Weights of a small GPT-style language model, trained from scratch on English Wikipedia: vocabulary 8192, 10685 steps.
MLP neurons of a small language model. Each row is named by its layer, matrix (down: output weights) and neuron, and shows model dimensions 0-127. Each number is 500 + 25 x the weight over its row's rms, rounded and kept within 0 to 999. Numbers have three digits each.
A block is one neuron, or neurons of one layer that tend to fire together. Before each block is what it responds to, as a language model described it from the Wikipedia text at the highest values.

Responds to: Plural count nouns. Plural nouns or plural endings for countable groups, often after numbers or quantifiers, such as 74 teams, 231 students, 22 episodes, Pirates.
L12.down695:480483544489478519509466450510470499493472496506497475522533487524504530481511506524520508460485480507490500492520498496484530527510493498472483510448508518479481461535507499466513505459509465505492525515522502472523527530534465479500511507557463478523491502529514467496494523508476520531477498464479541517500485543516502537498469494524478512500464493540470511498505464522488482506479

Responds to: Subject pronouns in narration. Third-person subject pronouns (he, she, they) beginning a clause in plot or biography text, e.g. "when he finds", "as she". It also fires weakly on mid-word pieces such as ro-gu-e and po-ker.
L4.down52:479513466540504462474489490458521514450490523492512535503502448486470563493494467519497520490499493523503466496516486517466507518478489504475504554543536496493548496510543455500513491502462474490517465548520507489488499497501480479514536492475524498521467511488514521533459514508487473526458524472498510501491499476490524498491511527471463498487514496484503494536447506517499505496461
L4.down158:515470468537504465485511528517483514469504486511478521490501498536498489468449486488480494521503498496502496502475496561513505496500482478559520482493507478473521478500498507514491501462546542494526484480458537495511506470492474532532497547490489486493499477472527482533491574474523494502507506474479505488493459487498491507455441544492524498500531514536495436493527489482469525519494
L4.down215:505498499528502481488472473470484479519461523466472477514486486502506463515507512533503527491512483450511523524493506504520533467530535496563496511483450491470498499491478508503507502510487420461508508523528448467506503536514484521494495463551480510521524523554548471460548454489543512500531543458519513511503495533507495502530499554495454470488494513511501456514507549512512500452505
L4.down383:479473500449479485515465485491469520475515499520443525451465511552497466507530507528463525484504511499472507554492470489461544491441496501498471502513505502498470489529507461487521493471462481478543506472477480461495542485470540473487483506513506534532486517530509458513527472484501533535465532522505538478501487488490507465499543543529460527499503473523500478492498474526529516468474
L4.down915:517492455507473500498505466524493507490501513486506482497549486467447507491488522543449499507473442501472511521483424545467499514484551561472538487517510479485515466520479525496511507484492479450465503507524523559497513496490537490464485476487499481522479512471473506503498489547474509497499499465534508516497509497531489489477480471525501498515551488529505492522455458526576488488471
L4.down953:489493462526489482564454490496486502529508546509521465450512495477500548501465488459534520528480514512496495478504495495535510473448544515498484463541499482523514549533496508452494469493527489488521447519530517503500500516524526498543483469512476520467483506471523459516514459515484522509516486475483516513499486454470534490475509502539550521499488499548467514455524526470476451518494
L4.down976:498484520466486478513505460539490506499484549517476495562498501503571475478549437503555506514472493491475513474483517488521503526468458520463497505473506454524508487497485482493517485527463477504517464473472507510502491496512479487506522534516473513482495462506489490479507505459488498572526493510464499489504521488498496511480472467497532514477498509446472514475474503558493468551518
L4.down995:492476460497495514464448479489525468483487489497529505495512481481525489510503439523511470484439480479492422545496501514542496550492508493482478480498480489502509516475506481510494563473502481530503531529515446501533541495531497445498517487470458516534480487452495517505524450492474478500490457557541523540496483489501524487509493515475514504498476508493497476490455506516494505538515

Responds to: Mid-word non-English name pieces. Word-piece tokens inside non-English proper names, mostly South Asian, Arabic, Japanese, Chinese and Korean people or places, such as Kam-al, Mutta-hi-da, Xī-ng, Hiro-y-uki.
L5.down270:520473538471518525506482534485492514520463533487493509476458532472478496547539444489481488540507517475488494474550503508495484464466500485520500536470509482488499496518512523489456492491475490479494524535522478494529504571508494485484526459479457496542491519449523514506488515547451503545535493481459508462483486523495479532504495484501462494528486508473477495469518509489490510521535
L5.down376:519527523480502503486552518501473486483475501502532503513507523519520477494499481490503532498527535507468541470492520536499484492459506495537502482458493477508511534507522523518516490492486488522469470505477482491498500498485492505473509463477486545504498513543486475524515483509497504468503494501489498521510492511494521509542499579468498490505529544507459513511473429496525547514496
L5.down443:508472518484518476500470542490479524485529508525482499548501457482438464538507485514514546489475467540494490539531482520467489460491483509510487516540488488512488507461518520511499509490514497516553509496480480455531504517513522494545566486495485484536526507524508516496464504503450518544476488542491450466507503499449464520498479489517489496498447486453495463493505542510523514506543
L5.down536:501507503452503497496499504522493475464505468498527488487519532491503513508527501543507516484507485508512467481490475503491480496522480506496530444470539470505476523476496496508496500484518507534484515476532476506493510531461511561525477548496535519479500460516492535532498533538461525445454506498491495477542487515481494461538514475546505501489521494472514480492503486533543471524503
L5.down797:501470538519514536569459530477434502481511529492501509508471467519473513510573475494517527518517475479468455489502470530497511516484505518469455494489516489522532504501491498525472518508468508527524520505513525538514485524511529493490482526505514462562501500523530530456506503502495545474550512518443501510510501476488515491505528476534508515513487538478502484533488510491501508515504
L5.down828:503471462466529534468462475500489514511518512458447486458507497478474530495491460483564536494489494513522510464532508510488510502496515536530496557522482469522498551507517528511484515499509521506516550528519495489477507547502468495557493481499507494530478466493465490488486499483516463511513466477480468540500520516519463475454474472488492522511507505478530462494520558480501526487538
L5.down899:519454442480521550507464461463508540517518497467499489466492506462471514490496455483475466508491533495489478504506495509490453538518530514479507458496513516460510502506528459502503506511509524446520460495501492475524505489527497452507493525471510486507478465520483506499504504517543493510529504478517508520455500506506513539529459455467520497521470496506519538474516454475492455505525
L5.down965:502524477491508512522551515457481482464550458492514485538505517487536513508483523512504480560499535520474494467500536466471491514497482468513476527518523439476510527459502494494526496498490472505479459528511474475474520498451523504509514511473553498486441520509540498557511480517518496486488488486533520454498489477475501497494469544501513530486566501491518505504526502507474512469501

Responds to: Station and word completions. Mainly the noun station in railway contexts (the wooden station, railway station), plus predictable noun heads or final word pieces, e.g. Melayu, assays, Pick n Pay.
L4.down29:491503503541489470456506528501474502475490504507503480491477544474535494482450534575510523510485525496515477462501484469519510445495488477508522504490491464562505480551489511449509500501542489484516463528465497515498530460540481504503501491479517509506525465528499499500480493487508522490517480456469523499486500455541459500508481511493433491498501473502501464512542511502483532496456
L4.down138:496505494494484467491481478510522531536525501504492494483474544497498520483499511509524523503492507496556485502504509503512474528426459504463434495511515562493465455502484519491504533505494521454518490519525488492520473472497504488495530532516501537476509502493512514491492494505475509506512558516456494502479471482485544486497510459476505479580454485528491535495524493462468531474458
L4.down274:500510479492533483484517479475506483525532482549523489472492479463517487437509506492432505504545507443510473460517470533483555517455503494536466544486478519501481502474530499480522482488459472457506494509526525513489494491478495492533508535528488489497510513503536453493473467502464444483529515501480491497456514472518487535450534484508538510502537530523458513519493501489518513529497
L4.down295:511523499489489475497488492526515489494479504488554494462498478515439574540501527546512526506516458497509506460486504527523496531530505493512508486512516565472463549480488448517492518518475497525509485459510496476458479489504476514438472521509485483480472485453476511478490518492491494515482498526520468521457527497468514537449496550474499509510484497522497495542524480542474493486508
L4.down329:499484466520546508454501519461530507532482467507485533483500499523469535477525502501470488481471494489508444467488498481541497520535501510499459475495461476522464505521520553479466488510507518503485535492519516500479528511492508451486522489504484520510480492517452540529529503490455484515514488458480471520525521512477492467487510509472539492519503478520504480503493523527507541517512
L4.down636:518525525495509476493485514499539460493509451497503492507531499500491496483487485527524539536479524504562493554502491505495487498466517517535480475469467520504454537480450538504488466539475477507523490475514482546529517582487492513523501501499483493500462496480456509502543487499465470467512493492511547499514497472521477511478518507515468518486470471475519522535494503463502497545496
L4.down676:543482521521526523538526520501482446521514469494503515483566505517500493496518459512531467512491535534485479512474488507517475442477497492470492498471514507476454477435510477511501512549473521441486510441498491509528495490472553490470468489472475477500471520486520519477467520517476529481497476489487513463500445446533494533489515438472478537480521480485506504475489527508516496486515
L4.down916:457488506533497514503517537479483487486513504475479504485490511494467497499515445500519493520475496512471521552514492488484542520526473477546473513537523516508549501528517460482507557447493490502536488510483478488517500485512498494483530504530536505533483520536491474502527530533506478525525443492521521541478465516529481481526463510516516480553499532479504497519519512489476475451465

Responds to: Function word after subject. Function words right after a noun phrase or subject, especially "of" in noble titles (Duke of Bragança, Duchy of Mirandola) and auxiliaries have/has/had ("has to find", "had entered"), plus infinitive "to".
L12.down274:539500550540498499531511503520446475516508528489467535499471563527455500509491461472499499474528521508505525519506534524475528515487499476478509468480533485518511479504493513518572492516508481514522453437515484542532525490509513493480518495528502508517518541489522474481516505459497459522494437490477488487503511485500511485489491520499509517491530554513516517527498535473497459535500